Weights of a small transformer language model: 127M tokens, 3885 steps.
MLP neurons of a small language model. Each row is named by its layer, matrix (gate and up: input weights) and neuron, and shows model dimensions 0-159. Each number is 128 + 24 x the weight over its row's rms, rounded and kept within 0 to 255. Numbers have three digits each. A neuron's up and down rows have the sign that makes its largest values positive.
After each neuron's rows, "fires after" lists the tokens most often just before its 100 highest values on Wikipedia text that the model never trained on.

L5.gate142:116103098113123132074162121112089164142135150108127137166139157154122126110140126142102163078143138121126157129116132151168122154121123101104088143105094093114161144111092151157161147151117169102097129181094151139139149133119121157112155138136119127104135126115151136119127144111082142170117120143137154150120127117131080153136114123176119126107127115132113166108076104158096157120148098143123132153142089150154183131107091166122119094107117143137172162104152105131089088100097109
L5.up142:134144106080115109128106178137153169074134129158096144132129142116110156187173150144083179171121119134135142120109119133123178064119105128096114137136099138122133144167123130122136123139111144110105168098130105132156134126148138097121156135112129150132142105101139124156124099162129127208117107133149131179136178111150078134106115145098119116154095146083105112149140137131142129096114119135139096115123115102100100141090098131142121112123141127137129115124138119138118186123113083
fires after: ",", " and", " but", " was", " which"

L5.gate256:099103132098129132136129103143096126151121101130133102131125127103120145151136123159084116096096104197089156119138155151116116119151128131135170120126116142155124135119035130116127140137137131088159134147159161139120140147116125171174133097114136105105161167090135122138095163148103104058109078122098129102139113071134131080131141128154151137128123132143156134119155118126145156144126119149171130117132134139151158122120158097130097173116136197155142149105134127133143114119130121
L5.up256:177128108137121135104089086130148127131100111082139116095113125144122133155108159138131112171109163137151055165129158140143139154152123170113195109185138143114163128129104136133085131127110105127105117153142152133098143153160104116099106147117141149106145125134130129064095133130167116127120109104147147137121153148116134131156130125124129131140146169161152156141127069080123128087123085088108155128139128086158109142099088119099149135105119124142120133151106120117107176147137117
fires after: " Com", " Al", "m", "om", " im", " Ar"

L5.gate351:070127103144110131137161148176133139119127153132089123181127119136117105171150146117113150127121133133142161176117095162184132124157118124123116157093108068160130114141130114096101094079152139159090117121114126153129145095111142155107097168135127142145096127122115155121133138143107146107153147140129129131135121117140112107161136128122141096135179141121118153104104105089045109107101085117129163128159138121161162105152124106155138159089126142123121135125127106115123197132125134
L5.up351:164127156129129135138133078152154121154151139137102094115136131095165120152114126104100123109136118139170104159100123159159104119178150097081165139106121129110111122122097090149096127103129116143130093149151163132148144125126078123096093144111122126113072131131177112138127133116084130120195131160180116156135088145128132133160110110158162126124111137117171125122122109154096138161145127165130067148126141114133124162149131155123114114105172152093135152091106105116113105140108105
fires after: " R", " E", "R"

L2.gate297:131086133104133157187125204123162126105180142119139145101108115119135127097114119115119111141157152121153117140130151048089104132085123121118155103147135130083107122116169165148156159122129139164151132168145104107117153106152120132096160139096089119091096137131119142136115147163116136123078117145116124161138146133154107131148105099131128105108132128154152149152148128102109157139102116164129135133174119133114120105152088099128140117094146097138170133092124077119171123134132136
L2.up297:123098196120143132182162138150161117108108148146102128144101093142151132124108170091116157166138139146133112085127098110091138119095120113148126151132173118107076138138177129123183162111121087165127146168144138109140145102138114100130145136111081115108128147167108129141138134161094092136132109124124157120150120130118107149137116148105119064140147153115107147156152163111095116096140113130132133120139159112110105111150090082110156126132157113135114145081115091118140137131159165
fires after: " ", " pe", " f", "res", " US", " p"

L5.gate276:124135076143101167136160152160101146100155121127103162089135109119133145088140130143124150103179141129133138160106126146163120146144146158154122095116127141168124124153133124124135132112127159107130130096132084109109143148149173106108156142135122115127147119127164107127135080142157151111142100080127094156105120079156128132148075057137106114131117166126131126120135080116106113128122157145145122167084115106140133114098084145104128117091173131177104124105155099174135145095137113
L5.up276:112152159119113131145111129096138151093143137097132132195118146112135124099123141119128141164134163110119141156112140130136091079154142106124110134131087117140158109098086139142116163090150184125086157116080069118161162102149114170102136145108133109157122112135132122116153188163153114154111138130130123146088131107168084114145112127124122113108130130121180151154091129155126138129141160129148144138137191090101130130146105107113129109103167112131120141167125109111100103118083127
fires after: ",", " and", ";", " be", " after"

L7.gate342:072133071137105115130111147157156141124154092196088153128113130159089088137128158127113136160100127136158167110157140060107105116157150123148139091157127120161146168138167090146154111119141099135124153113134095150131123136180135103125129105111115151140118138106136122118103174168113104141151118120166174086134166150144126131173115116126133109098092144133115141169131157143131131124151110103098113124167137140127118128108110117089112109108119121141147137108114137161165099140110100
L7.up342:105143153099078142127117190123135139165138151150200141148113123125178142124098136096097141130129171155109099128149144122063109063111123111131109112160156105133130147137128113175162147090144145162124135145136145096135099142125069115108143118119131130137128158101101143127135101165116091178118143154096140123142158168123128120151113123142131151124132118129143102136117123130103142097136127110152148115142127131133105108128154126104145118078130139149112094114093125104143110179170075
fires after: " f", " F"

L5.gate134:109134142119097107130135110083130089151148149162141169137126076136115094146073157142081117140124118147124147156095139115114161108128136123146068117146154130098106142142114107144086146137138153141109143140127125122174143137138126162120119195113168121116121135113122150121156131135107152095139135092142134085161184112146149133163136104115083103107115156125122100109124178134127153148122105083189102129153132129119137101132178162121101123102126136140135137128137116108126110061144098
L5.up134:167146179143102123166132123124123155122130136155152141121130154099141098135145099159138127171140080109096143150139090120135138164097134126126105134151103124144147119161130082111154102133138139131139136151138137133136143096101132168096120150111114152110110118108154131081107157125138174105159090127121083122144122136122071128170123128107061171111127114141138169161123099138112081064119129095167153118091145156112137104160153107145099096113097130110154147145142147154141109149127097
fires after: " a", "-", "\n", ":", " A"

L9.gate187:122122135150112095144141178152122135128063084130158092116114127187139130144114117098164155140130133125101145092135132133115199079167135078144127118163074118149104115142131128143070125143120098104161114116130158103134143140143125104111109090110163124149117090095145113110133138108183140094141163133124113149101119124148123146130113122098127116144148147132143129173087144155153149168146160154121131143104111083126128102130128140127167110131090105147167122143101122127169138124127103
L9.up187:106113121125108082098119160127099085140077158133121144159117114136115103108147110117122143159095150087101117124128153136118139106124100099167141107106137132111130138151106118117152123159100145140137107101143112081164127114142113136111114079068122179146122082115097142125115178141129129162150077132173130117168134121134167181113152128125132128117110150136095101071120128152143121159196080132097167139134133164120176150141135121133126109126145130157122129151168133123135140130153119
fires after: " s", "st", " T", "le", "eb"

L5.gate344:099103115119089136119142138141113175111142154120140140109112115107184144144147132110103104091122157114107162169150091141118114098133121122111149083124131101077148181138104150115146106111100113164101120135104105116114111144149112166089155154134124128100128113117123153133132122139132119121167095092171119139092162113085115163144131140131154127098110143153142106129175162092110114203123097143181127103125130122146157169151137165124130113102103085141087137153118125120121109126146167
L5.up344:113144123094128157160120115129155115143134131153100157105170151121091081129137094148116097152088092134119113136127065107138169130115116117153088126124120129123119135069151140123160064117068126100114131114207156137120135140112143109128109167098112126160119112112148117094127115183145145149125132172148139126135130117149105151136111147133140185116111088118111129118143150136109157107146107136170100167129130120100121139144137145096164153154113141175103139104136116092128152119148132
fires after: " the", " a", " The", " A"

L7.gate347:121129111142144103135153094125115133128140134127132131134169119161142111136131120124218081113129125122078108118124130126111185109163167093137116121139126109129132129128110116144126161115169125132148121085146086152081112143131111149119101100124142154119125105136146112120095142126142144069107141137151125169113073099111159106146115081093174149128090151098160102143154110106104135153126125099127098158122121149157105135128125150118151165115164174090136148091143142120132138111173172
L7.up347:128134090171132129180117132149105104119079116088152129146123099083145137135133153151122147127110111141091144147133135144165071178148120153092151113149113122165139130132118129117178168150155063157125121136118085101105163110141158146154139150135113131145166129108155161167107130143147078174123119136121126145116125101079115128164103115108128082085120119145170082157121114118140105124113090106125151132163133121130125110144122132135130128140099159139151094155096119145117091127115110
fires after: " U", " S", "S", "s", " J", " P"

L9.gate299:096126122138107149098115115137120141118116090192112159137148141117108097120158146101171127084161192124109129102086156093114164124177115081154133139120110113117118140090145124150148130117124147097178094098145142131102126125140123115129112146126072127126146119152118118150130106165137118118147116159104130119168135131173081129142087128069160133121149155170138151121123127118111106133100111135119149168117162156169103108114094104125143109109135135161108109140124139121113190107095130
L9.up299:097113133123114176158097116093140120118138090130120178094141084142140152141126149093063143163117151157125126144131129120130129134123153133095139154158146131123134115134094093100134138134114142130162130142131130101059122136093147130127105126155118147124109125113114122184087134108155116141112118140168143163112137108175152187133156122154121099138131128100141104140151095112099148144141113134146125120141097148167139115136164077106081124145150130157134103130096179080136090119148075
fires after: " Ar", " ar", " re", " pl", " al"

L7.gate60:132120174137174115100118121096087160128159124089173098134141137137127113083154138146091113140168134140131119134129137137131132125117115096135143111150135119122113107156127182133123108149149123093115146154165118142122130164147167163141116144091098122147120118147107147149115104134133126152142119044113076132156150110165128109144152131141133133124112085121114168094128157071130178114156181107099082125093101115106115131111140121140158102153142136112098109148145091115103112160163117
L7.up60:085102107160140105133143131100139155114093067119162122146137176159164140136130122118159157092089116133162112143162089143097131087095114103117121094130144098164115120143153115116157151134111080128109106100103148113112148125131116190148135115144134117168138106125109126133105117112098105187122104120135114148082164114115107127114122113097128132145140159147151152148132158107135153164152106150115117111136109052134130136148135140140156091134175126121148128154111163131091097156156133
fires after: " or", " is", " was", " his", " their"

L5.gate404:104122129103136130103126155150150133117113093079135156119139131115092117099117134113143088156127183115146111171101122097137166155139104152082139100113127104152171158148124114161138131111090121111118119128138096096123100110159108120170119126111182122139123131146118111110131125122140130158099145093173137098138188090177153092132160132129099094104129170149099127120147155133098087141171079124129134145141108093118178150160166170111124122128120154129146132150139109091130102131122133
L5.up404:133111132157120133157144122100152128092144082128114141099145154131143151110160098135106122116113118135171119154146149084127149144082115117130137100121100142119120128083136163137123155129113135119139144139131117172107115127131133122125127146065190089128097126143140136124157173122110096133160132090112130123151202090173136130143124171143142141112166166134105158100136116121105116156140069123087118059114152127070149141134125169132137120123111127125125113140165121094140117102098154
fires after: " the", " The", " A", "erman", "The", " a"

L5.gate155:095117138103112129095127120173117133120160137138121103174129169119119118131088143106149127162127107136110133121101160123089096115121122110108114115116122116119125114172127150091144147102121184179161174090113112071126160133132129139072133112108126102114141110133089181070159134159117148154140077140142142145161148108124151121149136181083104141116067148167126135134151153121108137130149112109155125121128147113108123086178125158142151122136105167141109125126119124143133156127098132
L5.up155:145133145107124134147159126142145134114174144137134140171134113116071135111169150136113157156125147151096110131143098163125145137105120136090074128149141089134128158107128145124080084117138079148093145132152108114096110159103120084137125127133117127157107115128078112104147132114181149202098116133141091146135135078134128105127152137100166111176134166098135107176128143108162132178161148118148122119126165084106131121140105129097126132087116131132077128117118132121144127119111124
fires after: " a", " n", " l", " A", " N", "ail"

L4.gate292:181068149127083105146135109156127129126106141122152142129129133127140105117134098117089138112116121112166168155102142059164125142081121106148115153113123112130140109129167161123130097119153133132124138097098139121144155148109124096144103146132142122127116103144125128117170106100137139179126141077152112126171125116161143129138123124091160122158158164112127151090085108084104092123182137146087115144125097145122147124086093106153146146111160150131168112105095166159106133151130149
L4.up292:123128103087154149147112127153155147102125121137199132138148140139151155139143141103113157161086127139147104115121093107102125142132090149105174148146154118123102147131144079104125117078163139155114137157122114130135111076124139152149109149152091155156108119139160091114065119113107155097151116150115127096097162119171133128112122137081075110140101154116149175090157116121122116128086099121114172130115161120117142130132144112144144077120143181145125144114159128144127104116117112
fires after: "ed", " was", " on", "ated", " is"

L9.gate180:105088092103135133181132088134120165117178133085126109115083118183103187146129111138084118166125115149125114118137123117144143145134123123109158117127117101088142119146119138152171097172140134141161130095138125082135097178143164123127156127108098099125155129089116149118117120120164127113087115130166087146150120111152116159118126122134186122118146128130124119118136096155104072124150120111122100150154171110178149114095146116151131113096128138142163124147089136105128118155113132
L9.up180:149144155133167134114121118081127130116097086096116086142133096141136130121115127128147090144170128141158093153103107108104104143150118158159162152132084120128108128074142145144145128166144172154108120105082109134091103154120140144139133112159063143150104111117127119132151149135154137145175107137080104157116155105175117128150105139110147139154150108141116161153137136100146169098104110122138125155100165141117087115116109126136090148153087102119132125151102156157147139140074159
fires after: " at", "t", " un", " At"

L5.gate76:095120116097112131155123127118110101104090091122122128129140128119129126171102168129114109121141159105108171176146133138142115133097152129164080131113113093145120137176096117142072136135113118089121115098085092097104150117145112168160105096111108127146116120142137138161149135153160137128176163128136134137129112118088121128163108123109116114085101158148171131127130166102117089105169135106144092144156179135154109159129124144141154154101132110061115150077139118148108134146128158
L5.up76:163091147137118094155139148095144146109134125122109130123135126144179127118075103124137093107163101115109154161081134152158116172121098122166110123129137108105097066122169098124102170122110135122127135144101153150154155121109175169086129105112113159099113150108112137169123074145120114136117089142125116117122154114140135105111111128141136122168096163114088134150105116112080117135123111131132150186144157109126127137170157112121156127110172125135134172162121112153154122163118109
fires after: "-", "R", "G", " R", " W", " |"

L7.gate50:097143142103113139171117107138112126141125174119115137117165115150112097128145102126169132099151143172127095061105121111172163126110091123123141152108134102045133156123129080134136142150111133153141105129128087159130117130141158169152095103149125181146128124114146094100131126111144115113091128148156116110114123144129118083107121172099128104125135169139094159132148156121109151109153127104125116128123155135157104136110131132102148100080113121152155158140149186091108100143157121
L7.up50:119124123125114141118116132093127113174138115131132142123113175130118138119105096103124102098116159112135113107118100107142093074153114103169120117143122113111113113149117123102110184202133095134145132153167113103110146098135134167163079123157091141093146134119128073104152171131119146132132168163136132116134167147155120094133156119142141112145182146147104117110122144094154130131147102164096102091109109124149139110143176130092137133104097130135137112177090107127111121147165086
fires after: " Ar", " ar", "y", "n", " S"